From a checkpoint of a small transformer trained on Wikipedia: MLP 768 GeGLU, normalized queries and keys.
MLP neurons of a small language model. Each row is named by its layer, matrix (gate and up: input weights) and neuron, and shows model dimensions 0-191. Each number is 500 + 25 x the weight over its row's rms, rounded and kept within 0 to 999. Numbers have three digits each. A neuron's up and down rows have the sign that makes its largest values positive.
Before each neuron's rows is what it responds to, as a language model described it from the Wikipedia text at the highest values.

Sentence-opening adverbial end
L5.gate302:526529485486496507489472480514512459510466508516485498494471471478494517523536517486485484489495512506492461467488488513510485475493466512477522545459506484497467485508496497486527503513525498510481483478504503456489477478510460470537489521487529528499462516519452483472483450527530505490555528495456512441498517507494499549513489486505541498473482481492500433504470520543572473531513474510489463510508502491524493529491491540498547505464525540492535537468513493502538516491491503505486500504509521528491510517478446518471493434490498493504476504482456518528544531457486500571
L5.up302:492481512511498486529524504500503509438512540522500498472530523474465516518527464459511496488469468504531473543525477520506470472505507530552474528492472542513508506480481476565513463517543493479467485477512509491511467542482496515531496494458472485502519460530476516490474526485509484504519517466537530492489505527527506470489460447469494481514478505489481503467481549468507508455530485506470498470512490513487473527486540519514530521515502458509458525533492507521502510505459464481494465531476539534498491544470479529471490517503487515470523465504490525481554540477535481522

Name-completing word endings
L3.gate188:527517554460513513463538506503495481496492516468497492484496537507538497462482513518504498508443493474476553482506511519480510449544505563551483499470497487458500476487475470523511490513495537498511530515524519490451544510507468481497523472512470505498515514504511471509522518499540523465515469473468443465478464502522498487506487540467525527547494461540517521477499501516460501534494480483468548466468490499491534512492521484490474516500494462499482486547507479501514489510479509531467480539497493500504464520481474503509508457500460535475460535498497499508450530501478465473
L3.up188:527508498537476471507502466481476433475495530479467518501465508464520503470524483507527537507540478506506523536533467530517514559518463531460503524524521521505498502499547498487508499511495466545522497527527511488481489517476514510527499516498514496502486554494540513488492505542475485471494538493519521474503511514535505489492517490496488477536498542522514480526503526519472520509488517486510543493485530511495510498488517436494481538524474538544548495541475476493494553446489507465465489505448562505525479527496450489478499524544509488478492488491541495484481468507481528466

Word-initial fragments
L2.gate271:446471510476505503524486493505523460494499496428497455476500469484504540514531520470506471516535503531490465488516482468510475505487568481467518511528463479513520503506457485495504512522484527478539496509514479478495502513532506541528512461518474499488534564475513512502528513531510510471525479523479458480469507516520484512475497536512501457516471534537438508542500487467443474489502512485513517442485497499511483474509498502484512522468475511491508533521503497515515472489485508452505545510467488526497490465483467502457487507480509522533516568507509459472488486528474527502
L2.up271:480557534482494496557502515491491445475513507484493512497518505510505510500479500507433506512516476520471518518470464505524571526488478503502522490500539497545516505501479483472502497486504514498508477512511489548485498488553475476507492536528465500470500479517552536507528448559500532466469498521493463469493491455513522482459481506511502474503504503474488507515491464494498519459515490492512494472481524514470475503498454498481515515505533472483467569452521456486545518488478502461499488499466467530495490504499452456517488550474512497521543518498486521489491531495462514529

List item line breaks
L2.gate763:501489512471523511519469484492523478466538490508497505467507473483532495498511507499456514493467509476518547488484524455460468495520506500521494489472519474487528506436469491494520451538480464507459497512545480541533518462470505492537524502519499519517488479484469477498485450473503491514490488535547433509535556533532485520463528490466491513488515484518464525508482507459484489493524521515491524518480525457470514500469536487527501510514521513536467524524514466526473507527486567531516531538475520522456494491538481478502503471496513508495516453494493470477510485465472505487
L2.up763:461468536448498516496482472515488535518490469502484484504503495512520526512471522514447505509450522501506485468513496531499498494521439522497467491504512511489498507534464491481495506472468484474490529515442493467505492479473514474557511470498526496487509506508507456511510510487518457498494491455505483481514461447507506503494561516461459517462481490523536495500522543536507519505457479512455500494486497460486454487492470471514466520539544494483507513458483486452493496513535509532464476522456522487477522481476493466520501552521533548464491547505510485478510521528481497504

Word-initial Bl fragments
L3.gate732:499488484494465518527498495517517525506512515510489494517512488548494518514523514479497455518486512493504486489449523478516482475491473486488514499498476501483454517509513491480488496479541495488465448514489481487502525477500465507482504473490543512491517529577505521509494484486535549512491517573492485499493449495536530421527479523474471500472519476517508547507526549460469516475501509509472485482448554480496484480525486531511544510504502498471513543476478501485525494508462521460540522496464486532491471495467444506483507471485496464541501489453474491473523505481515523540
L3.up732:534486545517470503497520473513497530507528478493515530509498507489507503542472591491488503535507538489477513507512517458506538524489525505494501443544469470512523520449476515544487456489501528462488501490493533499487521506506484507472494502487481523481463516521541522502459483482506536497512541505526482488548456524512533513514485512469478516520529489540534512541542506474478502464518490495482495460458499545505521442510499487530524476481471522500473521518502499536517465492471500475521481491489444474556512491533484509514475488529473475553501499506519496543508509525494506515

Sentence-opening prepositions
L2.gate644:484494480527478487499543478528532487494509503505470493487498502529522516512482523487457505472487485459508524526499508518530480484493482527545497459489470483524484524437502559509534530544538498502476457527483455541538483482509492511527488467483519472511514505556486557485525473462521499501473484497506462497535532506478495488521473456472489498490526503503508462517496516501468509539490479498514489473511547508503561470518542482495500467488508500488501575507478509482492488498481510530526476501528571547511480509493512519510462456525509496514521524517486502529499487439528494516
L2.up644:511504513516503489532477431505494488541462495468523496433518512523490518485535443486495476522487469483492520548505441462488484497492478500563481466531486464501483502516492504506506510510507518486528500502466505464488537495565504546515515457518518485516494502506519462541517482489512470497474518506472530543474511506487553497494497470510477493498500481507509495516521521499493498481494480537525481482518485471511516471500455494514502478517534494522478517441480511483490499494455441528435485484525494495483492520509537486448474497501470484482469495542505532506519484434472486488

Subword fragments in names
L3.gate509:448504535488502488531506493470539463513498521511523480451513517507519496500509505470519499531475509506450504501541502500502469481500531500510464489490490482496471516496482556458518473475517531519523488481476498463509494524488539527545494565504539510504505476520495529486494446521519502484438518494460470560504490554484479504495505493485514502497471502489528455488503484494479507496476479488558500552492536487480542490519502511533499512496487473519467457432483463534540499502461513488526489527495462492501474480489472462437502496497472505514506463477486487494533470482471489494
L3.up509:476504511510519493533550503478491483545513525517508511500512489536495535513513485519437465458506516532533469557488493533482485492461495536465455467488522482507465483512470517504509504533482515469492543488532493527473547493476510487545541495507509463481529462526484508494505532486488490516486549476470521492485539479484485514528511492497493536500483515552498512515522487463508521562477501537506478497513466503527509476516509499546544514492487473526474446458504523468510523476481519496553525547464507485458472499464490532514500537506500512516497511494479529460495510501532481530

First-name ending pieces
L5.gate95:505519502515472495519502489519474476530523532503479485459505490489514470519551477493501480552477478528499524495482483483496494487470492487540504490472485483495437563502445510480488468519543471511499516490533507495470538500495493518516485509473547522500482464507494494508506537476505478485548464520468473459516502467572504513511553546491502490508474490512515499515489477523469487503469450459485556489469463479504507530483490499531465513519484522501513516469486497526560530528497523500493477507464504519484457537493465507525471476522485501493518521515553458520540530464485493506
L5.up95:528498511511502495487483455509466503491520513514527471466540505493509506452505507492499500516443437490535530491466460480516502490477475519512484479540520493462497498488476463515501519504463511495515537487486460437499510505467484545479472493483497504490522506513491515550512545477499483484498530493468483440518551474526505528527496492515478464529520510470535474541495504483485518479495519516467473494507495492534485512469507522492519539481442509446473494508489507518539465504506488542489514460495466439496507521504475506508508470453489453503510546467476505525495458546495493469

Mid-word proper-name pieces
L5.gate142:520531500489463496533513518524498523476537497520498470512476511512509492509466498478497505519451455515484551501508490440487504483511487519547491533461428512455519518475466500507475502519492469511518488522488480487491492496479507467502504462507531514529480516463520546509538533498533530521517538497511491452520539509512516464481529546471510516474507455490511479526495513489505464510513472496490539504507484529504452495512469472518482515495563510511492482467479491520481511500491491541484552546476510521451509518473487465519494476514486517518521460460498517469537522459441509530
L5.up142:508514472514455471498557533493485462508519507507523477493475491491465494522496504526458515461499458477530493523504513491459486514497551520514530502466472493460473479478471491544466498511478500514494533522489464473482493475494494525524511520479494495531496505495532499495509485484525503505523519450519502518503482523499498500485536506480488524483514447463484487523494528520496436536480483500493536504495467494466471500464496466488505530484559563496475487480495501497530492479508502479550574540421496496485502511493484472524512464547501541520459469502489474461481517469497466508

Split-word vowel pieces
L2.gate573:488505508475498519524485448486476492499502499536448498489520495502530479488456483469509480463449485504477489476569487530531497485499492536460449472444433490491499467460474473491507497492504534531500530495541485519509490496532495522528520504530532493462501482544516497546555511534509452484494519518489454508525534480504506440515481517555486458501516465489484456497513487489495497531492496456472500484477494492508529493495529479526508517500512545490514518529476563479506523483490534494471490476490516495460477533490508501501490513547493485473467515480501530501488489507476518487
L2.up573:520474500497499526466514506484455507511526548528498490486507546508522537498529537494508507516482466494497494528502547498488464493502471516522507505496522517529484463511490492545526476517500505478474515455522477544467483458489508444442496452473505503495491530483551547486540481485484534540471449490459494476503476459505510510545516512464498497486509477561529502482562523505525520551460522532506512511493511499512499497514505486498458518533484464517528514490522553467500469525510481505525522512512474521487492526529470554497479511485470494486498503475485470485473483490502494548

Word-opening fragments
L3.gate428:494467518511460509512487443492490489496558488507483469515532498484482507485570515504494507515500495457525579464484464503461538489524488504486487460517468476508512504509474498539523523521460492464484502515473494469502537495491477533505531470487457468494512547465504503519460484539475520511471522515461511518502508487490519520477516522500450485509490496517448539497517506492497487490511485480511476507518493505482496464516452474524480500454499494504513529506500503464483492582484458514495502461497460496493447510478511526503521473479459527481473523501515455468463482523479501465
L3.up428:480514524458481481546529482517519493510474523494507509512522463482475535503509464494479487486511488535493509484469494547502518450556501558445491456507453481503495528466517471513504520510473508523499503500505536452525505462485510523470555482485462521526522505530477480508437463520501456471532496528506547542507509503499531530508539493522499516506469487500490507480506518508509495488519499513508508475479493531463480532498482491518489499494519494500511548485490543505450540496551450500552524507509523486530519524496471500510500520522520540517503508516512463475481514438464502468

Mid-word "is"/"us" pieces
L3.gate176:534498529517513509543488458521542517504466526497485513459489480466506455487502507475465515514492517468463515507488501459509491509523464513520477473507465441521507535536518488526505467514490509479499453533552507527497535464490521512569497513538518521533491521472476517490488493501483513507503504516494478491501527503493454473507504508479482494511493503445490472540490476480502493487503538511546533468511481500500502502516488484434511539492499531422522504492473483513503504501477525515461495473454520475486501517480492427487542478496505559504534502470486487533470508473471483523
L3.up176:536463494470490467485528517464465450454526504491527510463473514498474514488491518507476521476493560547527479492499534547528492492480508548507531503492485448492548492459459530511518483501556509531503527513467485497504510443503507490475528520515497516493508509477472482553491519507500483479504496501495486482478454493513538445490550486481486481498498493527472485501530512529480479473454505539494544512493495530483501506569538490483480507516524498510530495472489484534483534485488518514509471504479507507481488538513464476510546476478462521504467506483505511528502462487451540495

Year-range dashes, mid-word pieces
L5.gate311:516505456524442495490451488533526515516534509489478519502527560481495494471496487509526498519455497506512501490468473516540473508482537436531493501459446458481481480509488485493499506484568513536519478500516481481484527492524514486504445559553508552470487529526517491503457474487454472487460523513512516441532529502556483513543487489470489503506470495509494490461486529472504505465512501477519488475471504506502519454509465500490493519474516484490501500509482503529531520490503514511489515501482509451505502481506519496522494468489499493509445453486501468496520499501493541527
L5.up311:522545455505507529493497534555444513564517507482503466514523479484477541509494522508516520520528540540509509488491509498461476502467451471493506507492489548542516481433478481465494527497478535550497498474472496526574516491488472488496501515523483489461514536519507541508486494519495466519511481459498470519471540520491488495517515473484519508488481509484493528523528513506519483498481456516525518508498516526491488496501463541457527507535476552550522499516488526509453526510495490502541535528485480482458525540498500519529483500499504490480501505550518505516477464477504483487

Mid-word name fragments
L3.gate296:526512515497493464498494471502501538455529506469514467456512502496522535466485552444515508489475507459495504478510524491542491507490538540549477471508550451486492514526496502528481453501523532448553479461508474528482492518484521493501478500546486553497513501531498482536478471513457493468508488509477475494489489473537480493494547496510510518473492514457503490499523517507475532563465452475488494522492511547501535473486498521517462538505511447510481494504475485534506515498490507512514498491474517514484487496508496455498461483540530513484475532487478509532458524504456493517
L3.up296:494514493524517517555490463466509508574431488499517524480497541525492465511512535498484469488507524467492490530540500495499476516466501500512475520480506451492473517488524527508496469497510546485504516438513504534479522506508502481521517478496530496494469466532505486503520516537459486533529488467509526515494519493521506468514521502498512504493524546490550524516495475535501523555517541492479507549451493501451437516511449489483491507498514455487520477498468476490494515515481477481479487473530546506503471475475493507457467466519473456527521516507487497457502520507512517464

Mid-word subword fragments
L5.gate411:496446508499476485494471460518497491472517523460477497527526490517489532490486535496506472555493512481496539477532536464543527487522486467554495491501468503516463522468429513499515481455519512502462494505533516516489533500486487525479488509535512510525495522541485517553461475511476509535523486491526474523520534530504490515479498500448440494455465483517497476517501465470465513523485471502533555485524476520502487487545494529526509516526514523522466492557464525457508490504492475556475509492487524486475504470516480501511487478518482513498470487481515501463494492481536517481
L5.up411:510500505490495482508483491500497467472505506490506487535537511495452527506513524441532511522519501496455553430504549469515502480463469494489494486538471483495492466504455492519470500506497464515495491482468488489465514493469519508472526512521503511533539517498473497529508494495467451562468479480453493514479568502512522472490500468483505446483461468518493462517511514470481518525487489501498540469544500540497495515538523522504511485517506469507480482495495529454507546502457523537505481512468506519491498487480497474528472546498502516471486465470515525497502449483506561500

Line breaks ending list rows
L5.gate93:497523530478504531515481470459483527519547510513491515487513483492502513508516534545513504466516491520493464484482479503513479506523504516530494513469469473476504515452506520499494495509489512492488474503510470520530504499506461497522490496526444546507515431530504492471479504455479516537525507497492458482536474475478453483468463507476450574505526498488484459487479505520498532503526464495497504528461532514421490472466485521513451470466506491529476515496438523534531439514522535519537481492524500493468492497464495473484508513471509510507511466527512490501529501488505473510
L5.up93:489492511508467532500491513491544491493566445522562489515508516509519486517486525508477493474498480483502540482518487523513507499514502505536502493453481509482493517512474522505508478489493465501510536538476488478506517515497517486475461544487510544536496443495501507498490478452504506500525517485485513473491489485508508475464528486446474508490465531504458461542509536550489544538467501467452532491505454483479455506455441490479475482495516533485485489542484525491513470538496493511496477538471496512488507544510490459499505465488532542501509516541502469513565493492467507492

Name endings and date joins
L3.gate694:475531528515515509496510476518514510491509484510490490489540474483540465463483504460500518516525541508519503437481486468504452477517490474506519505453459480480472497478521503507510472462523494491526520545553493532512478520501482534519439511532541502500515495471492496488489491519515528424515485526509511501531482483486520518453498509488466520501490493504490556501522535494459518494467507509473543461461528486469499517505511483538481513486485497507464507543468523486502513522448493525470503478484502446498500503485493476452524522521504527523496521533483547458485479462455523459
L3.up694:497537503478481527519455504527471495498506531425522499460556514462481497438482488487443494531506531490482496472500497531465484447492503491497479539454470440519485470526489558503512500492530548506512529494533503524524479472496519512515508521478501504483452534529494459485488538496506489514507492493514535505524488447486576510492468523494520493521505487530495516496520523503494517507491497478521521508487428502444517517506519541480497492482492500510493472523483505473481476512528514505485521486472449487485518505503482482510484519498461486489489538514512450532487508461515499518

Word-initial prefix fragments
L2.gate318:495518554523475535494510490481523515500520484507557490481513506505493531540536483505482469513505521511511508509479515495528486475511488506472500484482507517522530528457498531491510493543514518490461489506493531544518505513489516493518537478491464504529495489501533501535462488473472510487441529527512470517534506488501540505513508522445513562481546498524478513517498498519529528509549457470513546464469512528499511514480453484507512474482486515478489524531510479528483486528480463475549501575490531522465470494473507441500530516451538495451490473512483460504519520475476501495
L2.up318:491503550531478510452465485508480527469495485446547503509508489466488532523549486533511458497544483493539471480507537455513506473501494495553496500517485507530495499501511501504491522556529475472494471496490521519523510487506509472516544506503483491559518463456529481506506482495453486495475478518476497510517446486490523484448507500477473535518504502476478541502455490510498489429508505443507488497503534495447483491465511503487511479500501487482497550543491470504484475509497520527457511498499516484509516523477495475493475540466512512468512516517524471518482518493423519489

Range dashes and hyphens
L2.gate141:491504516540496550512515544541517531456531481485492506513545504422508490468472503491502509528494529499514526467444481543477513512478519472508497450464493471493527476458524519487525488497531454512504507524516499515519529455513497502502484506542497464461485491508500479506508447521514523467531485473490498513507534506498529512473533497511458504488503495488509507545450518470487520465483458490477512504518490493508472552482501474501529510478501508523514505552524464482510520530489512486518555498508528468469523509493477506556511478559504507491477478509482532528502484455445497504
L2.up141:496487506483526466517486491482519522487488508504531485543468482494532510545522503505540499468528514506523492507490461445499520498505518471549509488526529535475489502487509502458482484458483495522527468529441492547522480500493503523473495539548492505523505502491510431540498469488519485514513492493474552514564498504540520481475527513526526498527527491502456483506469540493454479501530514479528493477473508509503499471524493551533505499471511512492436502487495493514526485536507445493557498542494473527490474541488516495503511538469532467507494498489526485502516499500432496499

Word-final subword pieces
L2.gate605:515501525489491486508467467502484500451524535459485481520526511455541504503474490488469505501496508494455527517547477481508493471554521551519490521433522516500515517505492536513562465512498519499520496497503522447522518506500494503501497518479457507518480508474494519504498447513531547543505503525456464514475489513513545514533529492481500517515449535485502487537474494468499527544480465494548491464499479495538496487485524467537509503495481491479489510465463506487469533480562501512502520528427506466509531503519466516503512520531519511487485481493475476530504523523514490488
L2.up605:479524501486501492480527506511518477492518516491483487511495498520486531467512477517506465476488498520496484459491493515484490486494532480515484495511484463519499469492522495507473499496545544501503493496523498494503450465474472466478499553508463559480505547464473513515466505444462543544506486503474466493504479534512512520523515505508502458506522492534490532510533487522462439533469488459490480441500461546482549514497556527534511532533443537464483516461515491464527543487492512496496493510473485507533496528503511507503518525506494555488467548500466497469473520498499530500

Mid-word name fragments
L5.gate414:508487533490493484444528511507486500492537501477462495469459484499515464501517514455506490480528496506489533505503497490532503531548523457493510491524541482467411508505508514480521459546534481488477514516523492490452537503495478538496477509505535500546491501520446480492513537460486500507484501527497459463499493504524475483493503547485450502498515475510566488532483444482497480530485456495519550450494511480495437529509482534503471485518496478500515500483475508522483488537512512526501513468521517489495436506505505482501492472505493504504495494464512500497516546460498527478
L5.up414:499549547473423498467522508483469508440492492462467481519506478519502493481500532516496545518490476503516497460490439465512517525506468473537499517498506485505431534524516496548495526504476542520479484494486508487495502543478486517523447521497504497504445509493532480506467469474484519526495479482488488477482496467521516471506487518521486533465487481505480483501488494471470497520535507520516508515497532525518526480514490506461466552478484528537498497510516547526474454536493528492490516489507445488541479515490476475521456491526537495512466492480489483495484478524511483449

Sentence-opening words and fragments
L3.gate39:516487547507525478492491496494493483484514548451522476466517495503527501506527501493464523458487481483500484497528498519451504502495488502520524508528468479482480531489496518499561518484474522484470488444515509520554518524483496510500497477498458523542513563499538497507477431534450520477467524493482497528532484472484503485504463492513491490470533502516516464464484537466506501523529479504514466495516521510520510453471538559518507541474474499487450523515479531535471552491496465534500514490481504503497511521449504489504494524504480475542519469481442510513508474516486520486
L3.up39:433511550489527495480507499521472499496464564490469496478497514495505499502527465501568532485500467514477499519522508522501505501483507515516521507531453501510485516553473471496516513517502514514512482521524488463544506517532509535510486526477517495495497456535539464497499537471527480519551513493509531455493458484455512537508459497519468464560536531491472480511523515518531504499489511536486522487480526516473513486506491533525528495491504503422445533524500542499501518524460491516478473491530519546491496510496519505497544475488514491495500484528477510503521459503537523494

First names of people
L2.gate384:522537514470483523471509479529508493445556484522509486496500538480537466494483541509468483500483504447466551499524526498557470482526477513488464487488489495509516508529495511484512485520525553475471526495513485485489519496500505504493458544502514519488483498508471468499488505486513499468488472495487523480539512514529501483514538517457499510523491522480565489513481487511496472469477460486496554486477472490534497530467453516479448476504508508503476484553491479519487513503510523564488515540486520507503472535482457450509497468551488490473510514511526448505497520485464460476
L2.up384:512509507524494467497535477487465495518501472473449481494491556518513486480521551501529470489515484517515479528534512481530520506492468513554537490490462509495465541540516476466568506503497527488468518487531484505505485543537548482507515506505524516492465532515495481481464494504506472484484487505527483512493498478464440497506470495530503496496512491486523483512486517534483506491518516508474599503543504478520495506515489489506501495502494530512507490525468503537504501482452502524484533511546469489488505494462461468492507480507468444535480452509550505494502560524537481493

Possessive its/their
L2.gate451:506494516496498475568480449510482530464474521465483486480487490472548493473484505491484496477443442493522486500474563475536496501491491534517494468443491506520492467502468491482529508471497486511515462495500486534499492505531496474485507464488509493511491462485507494480501530525475510493487534533497476535512496491435530474526495539469512513526489489547477480506528485502527523481503530551549517509484518442489466521497447477511538502489492499485527536473471535481527507531472546561503495470491539525481497513499462478491519501494484528500487513497520540522515454496507485499
L2.up451:501497494536506516465476492531515492494513525494527506491498539466493554524489528539496522534521540522488510542489472485531549529490484509490566503477520512509484508476497499481503532504518458473513463485522505469506480517495481523531468486517482510510472508526497531532522475485467494475467495502519487460516477496463494507492472504506458503450467466542523555512493554450435497487514535462478477515479503558517534502499575487483480494481531508513513508519547497487513461524487518469500490501537505501519529479479504521513478518524509494469478493554487447517524497509500529483

Word-start prefix fragments
L5.gate319:476501496496512513495498469504485463502509463470492524488496481549466488506470527487487510512493543520459549482553497498503516463499480525498453480469492478508471471494513478481511481487490499422478479509538541543526542497475483521532524480502516531551470515509502477510491533485502490478496532574526505518518467486452521522479485507503493506499510552506536482491504526505455533498527525483503515542516558485503483512494449496525489499502501471481520478524486491512506454519470461532486514494483505505474478553466487467482526475510557477527498489477508524487510491435515512495
L5.up319:486521482526517540522490483522500484473482497489503486517493504499495522503473553452464514476483490497506481478499522513495523475537535525514469450487458461478538482509454512474492525526508530507491510535509515525500500500494529518522489474505508504548479500493479499531462493443500541487474511478536506523518486496495469529447521513489527525506490524513531462541500513533441513509536519499488527469527522454498485480520550488529486538467480533477432562462489489536506480484477456545507504490511475535508500470492535535518511505515501507504507522495501529461454535483496474535

Possessive its and publishing words
L3.gate516:482486517517485538513483512476505512492514512495523455477512521494518499526513513470477464532470547461518457481504496501501503488478489506507488511500484427534513445477496481514547514507415543507510481488509520497490493484524512447479516508495457540506507490460479527494493480515428553520468489494484529519509519523480501503484483513503527498470509503492525483475518542522504488483530519490525466503449500509506529438460484507532508496513481551487485520444533510517476493457493469514570512514461507486502495482481520528503500542491526516479518487495519520483511521504502522554
L3.up516:542481549546463509529504502512503488504510510465524410505568479499505500491506471455484502534530524516506486486512530551498478473486515513477514489485522487478449504524490513517470518503474504497491500490531494487524483451516534497520517499517484531477501487483451511452475468521470500453485495476457484523492531495482540501480497487497505488465481486520470548490478549499504508519515533499476497497529512511532536512530510538507523516529517497453489487498521498508505487484521496504535514521407538479502502481462487498491513527498480544505531490514449500481515512483485528554

Mid-word pieces and list newlines
L3.gate12:533520509495528503505505517509480501518501495484506500485532510464487464471482506521478492500519531526471503476486472515541507506498471504530454549499500469564481523488482523523515473522508510469472516520478477515486514457466445476529482508459532483537487531532478524484500476463496451494494499488519452525497518498496501496509534514487472576465551483498463504471496476514464463494502455509485479462506486502481473505489557479490465515518479491477480467494505535476494503526501549453547489499480482484511487483484497427483515522542509478523496543485510516494460474471521542500
L3.up12:518486470501533522502532476482527497472494559512504503494481507531505474488484539548546515489473510536502460447480546516495507493482488522509506437505482477502537527454428523519480478496483493526512503496511475492478517506472495498505498535469507526528538514472513464469506530513458477483537487514493503463489520495508531511511480492443513550545455505508513536508477509501499506492462520510505515500486532540487520460509480472532486503472494487502501535475478544488484502516440479506507506464458503469502506503499487462497491492493479462504462521481531541514494482451473555538